{
  "hidden_size": 256,
  "head_dim": 128,
  "intermediate_size": 1024,
  "positions": "learned",
  "init_std_down": 0.0213,
  "lr_head": 0.00777,
  "warmup_steps": 200,
  "decay_shape": "linear"
}
MLP neurons of a small language model. Each row is named by its layer, matrix (up: input weights; down: output weights) and neuron, and shows model dimensions 144-239. Each number is 500 + 50 x the weight over its row's rms, rounded and kept within 0 to 999. Numbers have three digits each.
Before each neuron's rows, "fires on" lists the tokens most often at its 100 highest values on Wikipedia text that the model never trained on.

fires on: "\n"
L3.up426:452547610473546505449436502418486475508446483514508606521564417540410513449547472586413485471591486491463526461476491571486435502684431561529557436530434535486499483464547497598525503445485501428514429488544518435518525516456393519527475581487472549424479434467477486518507522520475524449
L3.down426:430437524609529512450529521485582420505493579535559457463462448517505503493553428513437511455561509453517467494502506566425412420509535487522437444546499495420513491383391411596466521442529504518494421482494469521429439462515568489555511506448510447466544408487483488480493390497482542545

fires on: "bo", "ha", "ga", " Jo", "jo", " Bi"
L5.up42:453502513441328481549466507493449530543449497416456458514523467446469576536595523548597482521483460469424554564459448460554489452511509515580533512498435596504602552505420474468606600487467498533498523561459432485499449519497397520468566505560473502491510505524514518505485474525538581452
L5.down42:481437438531498478497483492482499452460545494426453402550438378640473585518651485519418491543486613499561489484437469462509504525511477483459506561437579434499488498435551603542451491536531477508584506503430471572548514477479521455465439608514578411495549477509511484499436386448477518567

fires on: "ho", "l", "ur", "el", "ci", "n"
L7.up166:494520530346504607537350531444519334506506456474523542492405497514622433458514479513610474453475465518528457569511520600447529470597515581525534426628514501532507438464483543567474434465494574523570543482437434555454543509385565519418439510539555571584512474417468482492439453467431492417
L7.down166:572444529517507515500526520457525559462562515477462486586502428502507516545566570444398453545488530512456448427535545532536471595462566538596616430559527457536555514410490523502495548441597504487477448553529487498472468496497419528516479528524574517514517503532374449480503490503465477450

fires on: "d", "m", "ent", "re", "t", "der"
L7.up501:472515548618550503415540477554505572608576552515399528475569449576472523412474519548486578427499445553525449482529544464496508563470521509507466454478488453542574473427527457403380614499506486505458461474637421567451462583560469563566512523477466519527476504467472484515454500482452379440
L7.down501:511470487505498581561487572514542515523418435521598558611518501434544475482587498520498468528523466557473534492435481493550518508518554543520538553469591478534463537511515608541513547496479528534500514439497537398516455446460483535467569428504512564505530505615457549531503539480518596537

fires on: "-", " c", "s", " ", " co", "k"
L8.up576:515561450397433499479521573427462468498554457536608520598491476446445567423511461534496491543438572563554551460509492501596481549514443550480557474558466589493497452538459528477460569486573496485511548525470482439592548516413411541555485523520593438430569486427483388546603462514450513447
L8.down576:445481463499476580514512559503617516446562498493476456410554480421496541499589500425467453496518465447383498481497591486434571443474526484488453530544484530524467434464494477588588530647522486445518503413417417543428523465495391436488456557616493514533539537440519465553503490488540561512

fires on: "==", " ==", "==="
L6.up725:570499490464519491558511472420482526515591479537496533440563469436533475552588526509623478616544574519436486478510459519563469559552490585479467482528534456422455459517496454461569526476532554490423481602510511461569528487497416550460532613472474591470465513517566469495443495468539448551
L6.down725:537521631506438543482449433428570504478530522493568529481520518485403527436481592495493598503541553561386396526498470557466511490488522468541449459573463488512512480528578547517527557519469596518451530528472537661394498403463530491492484451503496422518499483606434495567525477465499454481

fires on: " part", "ve", " result", " with", "n", "ver"
L6.up556:583525532403496460564567413431495492466453479474512459479546535481470396511497464465409470603499431522456538454488463529440621484514525415555495468500531487395494509469506495612452504471487556476409450487581533558535548487535493422604536562406503497485458452521532529484462550395572616628
L6.down556:528439337473521498448499562539491489418501414547589472481546520504522519464501486476440533485447520455499557453474529472500474532476458541506469444468541570505445440546518580465519493396585562566489585465451499534487457424518530529507512487569487479564455450532541552452539461458477448490

fires on: " |", ":", " (", ";", ","
L5.up832:536507436515453528539479487523456430483474439513451491473439516557495563473410610428491553555583481531550481533453488424488538457568405471498461586466493523518438479421491505433401533523463555513564521543410517481444439462546548427498509527514611507442410428556466506534541368539564475577
L5.down832:455495465524565487410519552507551496603484549512406483410477552479482633551493447492509515474489572554520540554533540515478479459463525466467468564473465517513455450477511513541563475502454463470469470425568497452518524420501605518507441435573437435487390511486496524445521496496549561460

fires on: "ni", "ge", "u", "ec", "ga", "tri"
L6.up808:463529436479445421515458531529581464465536501516383423486593489450512584456495422527554576528510502515509533514554444540550543552493621570585547571571496529491464459523432407482535445534480623491493524583471545493546545468445466505415564456434588497553421528497559545477512540414492516532
L6.down808:479503486555507452491554498523517569509486548481469478545556426504526430477565450491542559413516574490444484493397398536562459504512415499437543508443516444505503477566432511536420520525497471444531500546485470474585531419518520535487497601392602476416465580428445596396492597485511623565

fires on: ",", " time", " ", " career", " year", " the"
L5.up30:518503548525470519523523461516531543506597517512418494487454509533572579593463544551522469592498524481550430476562493600441551543522477539543500453516465526436550549501446521464440494600489539398423567537372532560502406484508441374491561520549511570525423536472523554447594484495415573525
L5.down30:544502532473483595486494471470468487513569608484481512554587465456502483503500492449536491533467546524414444490420493461512540440525459394530510560515491483531524559553537517477523496517457433413546512419519525504629502518467535461581498492577532534565458498455412504552437482507551555406

fires on: "e", "s", "er", " the", "ve", " |"
L5.up764:499453503583533428482493515500512490495498536513503520444416387560571404461536504488483497462598519499365534503518478498553574496516403535488536523468505500458530509562531443409489546450502493384516449523422555430519464535449580458466576427534477518522543492409634479575499449542459456507
L5.down764:535567463545454559499563495531428445540483479539443437401536454479513611517406546613561519502534451445516533570432554497444514475482395509416477517545446491517442482503457521621476478387525454505507478443530402545498450478545540422499563448582489452486479475492497438419510511506561515493

fires on: "re", "ra", "ce", "d", "ing"
L5.up55:430592479523590447532553489574554461540580578518521612512539523495505566498524517435507594456428374604464405478473512498389597422575430502490512417422505502395575466490549418545526568532476501498409438479484442511542551554477427506546480512540526522600572496414540467480542494442444466554
L5.down55:472529584478535495491507505435490518503462514481554462579483552551537545532458581535578456440513581459567513557555506487412456449523606488563492482569598548525509513558567474434488598553542475582351530553523516453473592434522471484376375367447482529519493459449523561499543508573582464532

fires on: " not", " to", "n", "in", "p", "ly"
L7.up445:405510525479514480490525512428532588522454476492534416632452482485473485626526467503520584545502455489513514503479562453477533553490484521530516471492416501492642421425539516479419537520541499467551460441529505534489495576499435434505497518471440578483472548513416537526525544461399531431
L7.down445:547437599489451521507469463479492460619516491421498537502455464513575458568596554448504536584522540521493512480446481538456511412517520464448530522479599410555486444468504486440452588554478537553418542442571398483635561515493457477482533421488577573450502538441539419458589598489397446529

fires on: " |", " of"
L5.up566:470518577515504579510466502461541455442526523456518576488520547513491478454496510405505537432467491455429554423470548505551553553539405518582506567522474459557469467462503454436512506416514484447426512570476514514441510458524616494502534449460472437515469518604551466438568372479481534465
L5.down566:518487503559623563447595596519522504513509449634514511492529488438520516529440490472460403548422449482498529541593484468467493549488406446515447553484450431490503458493491522476477525413539497545502465465499521510483476406557563559502528449538546563504492478498630514493565486556614546484

fires on: "op", "el", "te", "ve", "tor"
L3.up105:505504576513481393337474504422513475503410537392457463510483491475529479452543513459534506427587488553500388441493478554450428507530483472581533489501403484501498468532531441525397509507547509436477489471551438608468496465534377520399534470439525485560525389508577568506427514548522565600
L3.down105:556494451512486435545586470537526491511503520483454468448468505549500489525440411474482560626443554531550547607579587538426526499563566483512411534543500480489501489493628546497472489528438507460493537496551490525464521436506442566480511468505573491590525417416524409508582374551441407486

fires on: "\n", " of", "==="
L3.up717:512415552535528491466562523512490478390492458602509598426615481514536466413490424509420501505516506539497404525512448544530426525585493428468502535461388522489567431393524539535534540484533452537443567539515408439481519476495442655451570561492453471476480479445622428576443473476543488394
L3.down717:498467532594519574475520568398501468545546513401511535506530479530534525491476444483510537494526521513505530516447484522548495512506520557527490637488461493490592436478479412507524572563520496536429451484470481483498502496541486467456507492471467487504501492478411533444423517436389532544

fires on: "n", "l", "r", "ation", "ar"
L5.up84:480562586531487494561376534530540387625541447483510590501490592585567499442462513575398546521570575493433468485540525411404532483413432559517568527503526415501434504520460502525573517514604638563411530456588460535487509503367574534501459487522553519459432471428396523589416483483447407459
L5.down84:524524492497475463568568497554497504538398524524395492510461533462551552526545510508525480509506421539516472608444549502406445534558442499596585596540470417497456482541472537493503550449488466512532528496449569505479394424418520555553423450583526471515525399427520527495551518500451528464

fires on: " or", " me", " Or", "or", " record", "s"
L8.up457:467455443566518480393499446490461519475503440461494526611496497442460437499434516485565562407516440468502578539536570606559495483499463507475566522473584546542516578463518537548516594543458578422517508557536557497476545557484457449510477414476545540503576469556529456497452491534453504457
L8.down457:589468565442480526529524477425479520599537535389489472527548484413426419503470547532524520467496538472484463428420558502559495584527505511533393510511396493463523519590570481417491510468479474506420589530429507479520545471527496419553468477495540542552477479475638472519476473464527449564

fires on: ".", ",", "p", "'", "op", " "
L5.up223:509467506525494491504541562492426567504467432525431540517535473563432584452435551463547545542450476472427499509519489469492446479585484497532464489519529545471416496538458477441487533564552514413508544484453509560424494536511513375479500515531480542440419458421435479466585554422492590499
L5.down223:516558451598459496527549538423432501566509468425482431395493565483502533482547478530433456518599579499558472512410451497584450351409516532475561496492463441439483572447527485485565525412578493432520524499609482500541477530447452484448478471443482481589521530557503521496505453602457482513

fires on: "ro", "or", "ban", "ran", " ", "par"
L11.up528:445452504502440505606425483506504431494451467576497482468466449507496471485493567536511514521474546414489472459385528403478482524487480466517583485450457503460440405495585463441484469513441434457474477359430561518576378506498464601433527531460583571539497475572529493404455510523499476426
L11.down528:513515426421539502460491475537500583425491525529533507486484511487526521498457479388543531469452449566445500489610538484426490525505472573429477476487541485462594492468416503560497548507405515537497583512506470546537512555423436520546506477590468401526496473500495425566498487552578549584

fires on: " R", "R", " New", " Robert", " Richard", " United"
L8.up731:466518602516482512511545584532570449464597425531450524469478491466588432506459515535510509556465440509543535467433474503458554601525497500558422567504430552415514425526461527447523473560484489555535511599427505499488502487479466475538458527441424547498411522495554530496479491494475538464
L8.down731:463526532429608534499540536482519494497432473462601507538504545468512434399489567424553502421550588440505469447588537503511510407537396490579517531538509467461562591555606413487450393512446565513512455484558520509538567492526430551529517529437512459580536529524453499499506505459498423474

fires on: "o", "a", " Ro", "r", "mar"
L3.up472:464484541513472511603492482496441484495460547539450528474442488539508407560487550498428543602504481513413598617534552400501507569421429466505442432512491454510509491532548428510502510528471456443486508497449383460531448589459537496527487419505548503611536475406428479350546446414533473490
L3.down472:459505577443492464481391461570492458459475466495474592435524524545538493491569436536590475486523561443587469559481608535423472530538604476450570549463492594520500574506532423474464527443608541560482414485464533562587511445545569414565551433495537544472502601568508531621474443495441491537

fires on: " ", "\n", "c"
L6.up724:476505456445548441534481559591428464474592554466482337495530489505418460500533507460489561509465573527491553490543590503543492462493444574467576470471505454430452536373544518496522436513549490496486552550546591496451511493539557493419503453548476620551551522505615523540513443473448521394
L6.down724:437562543439518521499537543568461511565407520486557527479526503427495529478476402464501392503499514508521508471507557403516437443394540509557463470492506436508507464410453485417477539516455580525495534588511505494502529459505455529630456485455518536528576529550430505549582518525494523579

fires on: "==", " =="
L2.up914:491447485451530482595502604500529497580494457519485533516449589519463600447521453517453604518487479506437512563478529601509512565574571531455396458450511434458599533462532444527556572454428443498460461503530552458541474486439514529526482520470458483500509503491498398440472511540566499522
L2.down914:612553526459520440537477531482455387502580535581645452483528439525523562487591510518467529513518509439501567552573515539516504544547465481474478525484558516526425504492477453513590523479467571466510478523473544553585493448549503526483523476473494505563499514519566541538455539513468606448

fires on: "e", "er", "t", "at", "red", "ate"
L6.up441:517520508573511452516484553493535500519448377530565506445512472598539520398520463560579567441563512484507550459518406491523512488447453474587418482518445531487495644496550503468499491384476541435551467487478573589488570528580604452448544490539431457492567468512571533495470490485477588491
L6.down441:497440517485424497461451521495520544444535510417458472474506504562524480470501525572493461599501468539488490589467406546448566531434473526440495395500459437461491476463492495533449432529444504479530593489504512479520614498520487428514545534490453447453439566530489477573493525492499498524

fires on: "-", " ", " C", ":", "il", "el"
L6.up861:564453472486557509520521463539598455462528473537555547563573608520499496528472434511435415516537437462477494556515485466549547492531435471508600557559339545432517516522394518478399513581496492574575458382451463510532570514524466487515532544608507528455432504472456415440562562462455416478
L6.down861:498569548517505519583524503429530438455429497471542482450545540394518514468468600517487550514410558545529380544461476514526531477521547586521467491532604462485504414436499530510523448430570526480550474560454505497499497502503492520479420516508518442535472440403493466464405504379550509510

fires on: "op", "ub", "ch", "ay", "no", "as"
L2.up456:520457518479534465430488393458560473483481527543486489500550549552455478495446539534495504521502570577474524481570597563546632511487409449536581488482535488510541558540436510542444462454503493436475523547574561487503554547499447601421495469486429467484467501351472488547523419471445585435
L2.down456:491486435476509535489620500532618577422601500514525458553404528505484511502505539500487473584500481592534522468534535515429602530486529468417425568488464449505503473508478562529552486485569502471535523535538572542488435459411519534563534443504510477536581500473484507494460520516507532474

fires on: "s", "e", " he", " He", " ", " me"
L5.up551:559551490547490445526464446537498463464567469521463494522510485460488427585401491498481597438482509574465547472529524555441448407457485462497526519496468493509546600477526585513470501554427514485465524497519515605470503464492554476484593457471512627415579486533547572494409562536464454480
L5.down551:518505532499490528486512518522481498475461497564508508604512525545505436568470394499419530460507493497464488524523472452565448470496498561465552558485474535428473533550564517471464523509478425523410581483501523511587520499449436549502506418528470532517481482407474371492490549569403504518

fires on: " in", " the", ","
L6.up378:568604623494565543532585504428527458527483473483520478397491444402518456449475483490518507568481493515489484524517442423538543490518574441521484502532498442422496451509602526517474466511557483428463544468436514430467604600469480464597475481580494539577495486571480568494525459461524592504
L6.down378:490516509490426517491568546539479510509500484436650477471379485559464527461492360518557527476430521546551433459491500603502550428516520460539466503465431473517539491538506520522521467482453457531569491502524450475475464412386475510505580509499450401500497443427541518497520521418450538536

fires on: "en", "el", "am", "-", "s", "low"
L2.up846:527579496451484598516551462438447401499505404539534484601554506471522543527501510527533465490480497501558392572511504456498456582542530537534526469548471594554422507495509424413517434577481497566470502529525551451468465510398497516455460553651545537456505558486460474582476405471533520473
L2.down846:462469488489480520546435523531547489538527512428486453415554553502566438434577497506552545503551633415539514486477396487456403503554510471469423562482452541485446509469409481532579539530522526490395485456463489534451620507556450529551481477456349492520502522498503490555552513592437477487

fires on: ",", " |", "),"
L6.up352:530524490463586506395541504551588453501434574393500548436532576520461477459549473444441540468457384518450555479464495462568599635461498457541469568499493473449402480458461531450499464498488497507520496544486521430517498527531544376538539462454474650447510571528572568452518525484461472417
L6.down352:543505540410511528473471476568508551512492455526496482485513518489505438575441400549535470435557483528571441512500466472484467540498521471448617406489513487497529418451456579559491551443487407423476521561359523528517418456504510489577619447428519504535507442481413436529514486579628491569

fires on: " con", "|", " ", "ed"
L8.up862:412563401530575422513492544459414467472499540525393474467596526544514559503475606400489500522494496476446579560527569512516575491469479511508471476590469417431471520509467491443474431511489480538485550520477511573485543500574508493532516476541506528573432543534504448552496441481493581542
L8.down862:437563541455482525532428477438458465431447477544495488463440495480518461493486529544589532624560502564484502505479458507519537527452516468462649458416464585482526441484551478515540526553435412452557483429571517484505514520485509575576482570466461530520449534482527500596552588538484516482

fires on: "\n", "as", "s"
L6.up534:397423483450499600506451535498542462463520520497525520491529465414450512433519549587504469524524587533575523427478544616485479411548463549480531458475543453462461518458449486447417474470563504451499441548566535546475488522545546521445516400571456514485501503447544544502499449493435583487
L6.down534:425425520527439513564518431514538516513507558515470507397512420526561414533580428586494521488446418551484521483362512580530521532528584480496536506461399489469481508389464528470505505561566515514586528462549520399606507575514553409535581489527533533480517537473539475519514476544536493472

fires on: ",", ".", "al", " ma", "'"
L8.up449:599499484506524452541553596539500513446445512474439530486599541540374464521410498475464417491474445521577436501561474508553442619477496532540482619396532444461473549499446473472451485478542542492453482471475503545498494498481491379501552506464521577475518531451375489584474575479525542396
L8.down449:458490559483440555494547512528576461503392494577476464596426465473546552425423427613518353532408540510546520411414449488475528562532473446514493538513532524539523524507462532601606490550529428477494450561583551501420459552531557469544499488609537518498506517530534577513480531520511455601

fires on: "e", "mp", "ho", "the", "s", "le"
L2.up628:616489499505493500457550560558460531543492488530377595502468480557471413479493486421581451417449488514542516458463495478484406544513558501511449433538471474414601470465515586519553537362498612483481438535407564567533474492493556484463485550506509482546463568620490523507552526391520506528
L2.down628:532546558388614494511439523449495585537530507527424477516592448569523580491548526491464464475521409512494467550538481534484433514545565560418527469485533504610542564496450502480480506541512414438541462502440511617471473655509484441488542438404577481532509541452525514552520567499568494571

fires on: " S", "al", "s", " ", "d"
L3.up891:461507603391510475546553567455539567528487476495472474575525520496448518562485519492540484464506495476522563463495389480475418461419449514563515589448403448559452458413445535431569502582469553548468434488501468458548474569559506491604513488462491507430515567541529450585485501490468493487
L3.down891:451484545480553531587433530476579485501437532550506480536515457554422458507663485508458500405499417544454466507478423474516483451491460533469553539432490559591530501464527550522495590538499509523489539439524506446457423575517555485428388522431455488491556389519597506471431449552566461476

fires on: " ", "s", "lic", "'", "c"
L5.up321:492488582407561484588594595452582563432500514516488573506563540498450484524481499471499464477478454543514480518482553443477534506484493515523482520571606536548491540464523502417429416554415562551500457437442516526430481528550383510517582578574525490407542465593494499515470476553509453531
L5.down321:493537465574504455455508521528480553428517443502414456527568520535485510551462513480480457492456481505520515519429548569562563581563599455450525436460449453446461516523512482464470468530548582519539582601476544569586497459496559558500475360465493491532495519550515557428445512531492521570

fires on: " in", ",", "-", "d", " 19", " January"
L7.up4:538588651470511546474543552490521570560544444483473569453522447416420506443496459475496496504550503542557487520451565415511551476539469541516504372385535521490484552524511532500483492449427453445461500514517623467507567523469390429499462557538484470589501497462571523478490498421435391536
L7.down4:475533555545502500518582511545464516452477500529442506375485495489491627421481489497548491554473611509481504525502493495615511399618445480517544498442373506479501440480498454522491524490467468516547500496468539438441481537562428573548424540518430526511461408426538499533529490500526558536

fires on: " be", "n", " would", "re", "ly"
L11.up764:480479565490482480513515498435462594411499527482491464575451528458585479532636485489495536501419514462486503470568516473523521481568576494519420526582539535488597463476507587506411485465535501513563430408379431318530483452577513561429525499471470455449440527458404510524482521524441521368
L11.down764:548473464549525478463557468492534430527409497519499577416422633560603477467496485545449467523505520495472661373468439494545388545496516549554476504508467484448572546536547428450524493543462407494497552495518574514496608581494461455497471485444502544472601519558581474435456489488493461567

fires on: "um", " early", " where", " so", " which"
L2.up833:493508520421521528432492461552415479516510426546564501570414556511547502473509537584479501517467512508476478479546518444559466550563514461548459570496548581519468513455487383556494524544496449487477540538505475452499443519489378440453490474483458495511566617498557431674576520465549524428
L2.down833:521550470458465435558537528530473570513595533480422572520431451488502522433516540550557492453516587510434506523500539480599459520489478527547525494461432463444638534503444557476516587501560521499494577486522596519454448479479482439509474459462508501544446464392440494542483513452444518408

fires on: "n", " not", "te", "om", " an", "k"
L6.up400:514387532465515448498530527469493563469519430463434541631475503485543482468552512457479522484552443564561445618546493481496422481465499529512398501414442512470476522462445512503520540517544423462684536511518622386538421613470558520480509530452570515525518537559497447557551576421457550484
L6.down400:514507507507508485535594491471451500493526484459559494572565482453479431537509411456545482565449627552533490487529546528432557446464454530518487494483512323496514516488532567572415469443511505458536537563517559478453476489520494461461552535472499487489512475487577555344415454410435507566

fires on: "c", "p", "m", "th", "d", "ch"
L6.up842:541473476449631480484544577485525484555592510440434481493498518489538471396485575474504520512496413546497409452545523417472434591550440504521540416537477514561560505474545473440461551459546544539485577539425433516567404602547537496461538466523482483503580545617493517494519413542463453444
L6.down842:563471498483438550503534492487574517581495545475464500548421509443471499433513433485515465462426380421534531519548465511538530561516463525468512467451580458600444544484440408507571519496585502472453566459552503462599488468523482486481471433588459479525550553510458584540423563538593506477

fires on: "g", "c", ":", "-", "p"
L7.up209:494486554487519455487509478552527543497453447498433563484410549536467592499473540553387509471454424605506461481509539469531472463585392533446508523443548451445495515534592477459511523465496485491500479550398505456433434489521493468508466479431395515472443513522501499482480557475532483490
L7.down209:490523570441512522519511553474510529547571511529520536581430589494440458486517539520511504528483532487482469488509483474522449473416395494525523514551509501534520537548509506402527487531500506512508536477603595516550592485450546551399522453420523434438492451488476546486541500543581493472

fires on: " ", "cho", "2"
L3.up839:499494591510562498497493593542537431502493510422498516486545502514444498480504504528532533488572529525515533500538426341505476492482501472532483515577426487540530512529454507459475510596496510441558402500418446449478524544536419499580650552501582428430470494497520506469510519429573505468
L3.down839:560548572462396425545502493545419443550467466563405555413562525453492408390600474483503425493511522506512516528515527548479525480492506455496444494602525510475407444501486519463525454492435500409333505519483541473623582548640542569561480565485456411493528466497504481553459502475475464478

fires on: " ==", "p", "mm", "==", " imp"
L3.up183:462471489508486500560456485550488541571536458447492526606537529495568519561608415456532446528582550466466503554499530557474455473468532543469513412467515482431562530461418503517521521465508494451421505470574530488511493469473438493524567525478432539520478485514519367574488461542516540540
L3.down183:528553495485533462404612436541499442446492520465478517526456446539450503493523554481607555412445447459409530483525592463506464512410453531454503620458551514591483475501510515487421474584422509550569480535417485506430554476529534555498522520470485445517458462596488654424517540452566424419

fires on: "\n", "s", "d", "p", "n"
L8.up159:492425629504427404444431550430425517531518430582420436482511435543439469431579451465488486518513525539445497507486481472506537632503448518591580395599452498475553481480552545594495468576529507517505412490530434469566584673554539524508432495539488549419426514475445515501437565481518540510
L8.down159:478323502499433547474580549495525507561400538435571544512433554508446525521467524494578546528488482510514486523522565495430498486540525445535452469532484469502477480466583512610508489451587520443484516426476416486515408558497452467459526428493515472530396499534576453480510403530463496543

fires on: "e", "er", "ur", "d", "re", "at"
L5.up688:532584448500584590504463625528493459476508440474540539489505564443473482544507447506449554399550402567510445469483452491470565552468414446540484431386427479617597468508539346532497515427524464586557447442571576543517465572549539497449444523570523515499608489508445555473508447434379479501
L5.down688:564519497527533552501374417530506552484549460463498554497538445463484495492533504501526491562532600447549440523464429483474483562538583498523620482557498501502470635442463468515493542455464515572357562476482560532532455526480619431381470421386376553455533507519451532457400568595546533530

fires on: " ", " contain", " great", " has", " large"
L3.up857:484523485499402439563577544539519511464470532569562498526527664542488533519460451497600544486448547533450472528490483375523508480546497551451408510434465515475520578468483503462504540548636510443509508497428485483460490451541435513526573517501618343505516478586436556539458516494561462544
L3.down857:451467430534569532559414520430518533572487520489470589517522486459488539517590471501344432431506455532572547520535588539427498526452544459508567538512496549585518538543464437523548519533401506516528471525572438541382567533425518450502482496456421539482497555440556431420614635494438495462

fires on: "u", "n", "vi", "il", "an", "p"
L5.up872:478603551537475541446526461504527499499543490510505489555544461544504543409430509528484570456560513467528492471510526525462585464531536586497508495559513505462531545436529521451534425521538434509533592442467469408469516480548425504508560509495486567441502417474499439520596571444434548491
L5.down872:544496558401456505525399463553567579514535440514460457526527494497534463489582456568503476523481557553559435490469435493427493492543406535508545546466494584551459476481493450591500616465489484469402542536466461592558535506447453364430392543516435537463472573631597515497502502484489467537

fires on: "ta", " Ta", "ma", " ma"
L3.up910:515562555559385448568530430496508519566468413471418469479494503464451514510441496499470486507509464534587488475522464531431508590521491548562422421419399600531555387514516467415515576542511628496543542482544560516543541452475497530540545572519448540542447539533539514460499482469560521562
L3.down910:460441440395512407521556474478538404525416547436474449426520397480495416563562512477432529499520462498406576561406522536456449474430573476456521480428468521576532486484378441435419398500554490569465427476489483527455519452489547589502508524460538492525497624485409567534517480421541467471

fires on: " per", "s", " de", " De", " ", " st"
L2.up541:551547497484580537489572455544457560464415541510534543457468479391469488531534467415514488484529538543566490490518453456514540554523514492441462472510430499478443533445494522546439558606549445506466337491505457441458483504529485408584563480531555471425512540529512477600467494518563569534
L2.down541:442487482417526481418505567580556485568530611474404476491531535496475605436504527506505492526477508538545466580538536417489513476570460481432541576505480443497556521549451496454488549606560468501600532461440494518441477405405534506482384476533533478435484525499472508490451485539393484475

fires on: " |", " "
L3.up519:577470524509429593556476433502513556562528525511503484495418476547504545526444601517458469509493539539497518515473502478525525515582531467491473484405464425522548506443517602496517493532502596472563485486452515497439449508545494534596576482542535529481577512543397520452634428478507463483
L3.down519:514504556550521448615500572483532486534493429496499496397529476581527496488502526473418478444561487458465493520468500541519527573478432595459464472445453548521522519555517518486604495449469454462446471455532493464491472502522458533475547450476575437515477591459524545530517509588439448499

fires on: "el", "us", "ry", "n", "d"
L5.up356:470429495387515561503440521523490467549463606544526640504419509479568447478554585451467463482459456567424431521532463416452582565475429539557430508508507566455558441404457580512443490482469511531430457434438439395474502581377540541432530447488586463471574497466495535527489500507495476472
L5.down356:488389496538474531453496447480557561438587518580480475509495465446449529531557490566531491597523523462550585557535348490555424519454461560550550470495477616538490473468601461493410487518499491434524449557560506553476459479451510440474463526521516553540502472479470522552430452549490487507

fires on: " ", "o", " T", " Ro", " M"
L3.up572:468553501529440529499519402469514473553494589505509532495424555478593478443479515587491606519480493498531489476558559396492556465476522376509399417461473427407468521528477485488519453598496501553529447454495483475452480538574501519495548493501501506483483459419385449389545478480432569488
L3.down572:511469502509457560538553464480521539508446507494496505386521470394417528501553515500464549414431505433490472516469489478494506548515562551501471520497428449525560590663585431508540512576551465454533555499507499480528482464449465538455479525479609484532557510523507355386543513550598557460

fires on: "un", "im", "m", " Com", "fe", "o"
L3.up111:489500509562490466585520449553455519584468426435462522475484453455505435450487557471548424481416427554524469449535459467533538532382476534600591541555538496523518432483566572467574535481538405606537528505541495498452602525516494495463579579495437477526464495431573550443540504458445495505
L3.down111:522463494384509398440518486525434501555438507576469561493639423446427463475480460490503398493468573487605518523529550604557505462540518541496472453496480428533497477549518478545574498481525557385410481479450378494526503402488577420475457492571453563502528478467429457536460499574488614453

fires on: " Jo", " J", "jo", "tt", " Scott"
L5.up34:568436607550463495513514522579512510486434522534474598537495454380503574498550524536541550535492567523472606550556372466549459451507472542489552495479424482438593461498470491442521568562471435530492528506416460427493517593520492556563586449479411479459474439506603504469402422526525489448
L5.down34:482544540472439514473480436519539488450590531482385495501510554556473470431547411583474396541494530528568457485410498525503554491490472531527390557452572543470599510475510493548500554496587521463411556508436509559531507548504442489416461592507488427557485488563421513558513489514501420467

fires on: "ed", "te", "s", "g", "ur", "op"
L6.up420:489510491522519423508388443480460579542320500433538474415510488567507456437523546428461537443476511493559500487658440528509481496520526516553476428485457537527481601511537507563467427509614480559527576483490454491480534535482394474463563500521525416524535451497493498418537532451522472525
L6.down420:476512540496527493530509508422467511479480471441479415471450454484466466573543501477597538517461451518533529429496521534520520535649518518465478519429611472511529567564486509538431527426441427473482517546449449572422425402502514504536493559423535526511445460462549505531389529482586448458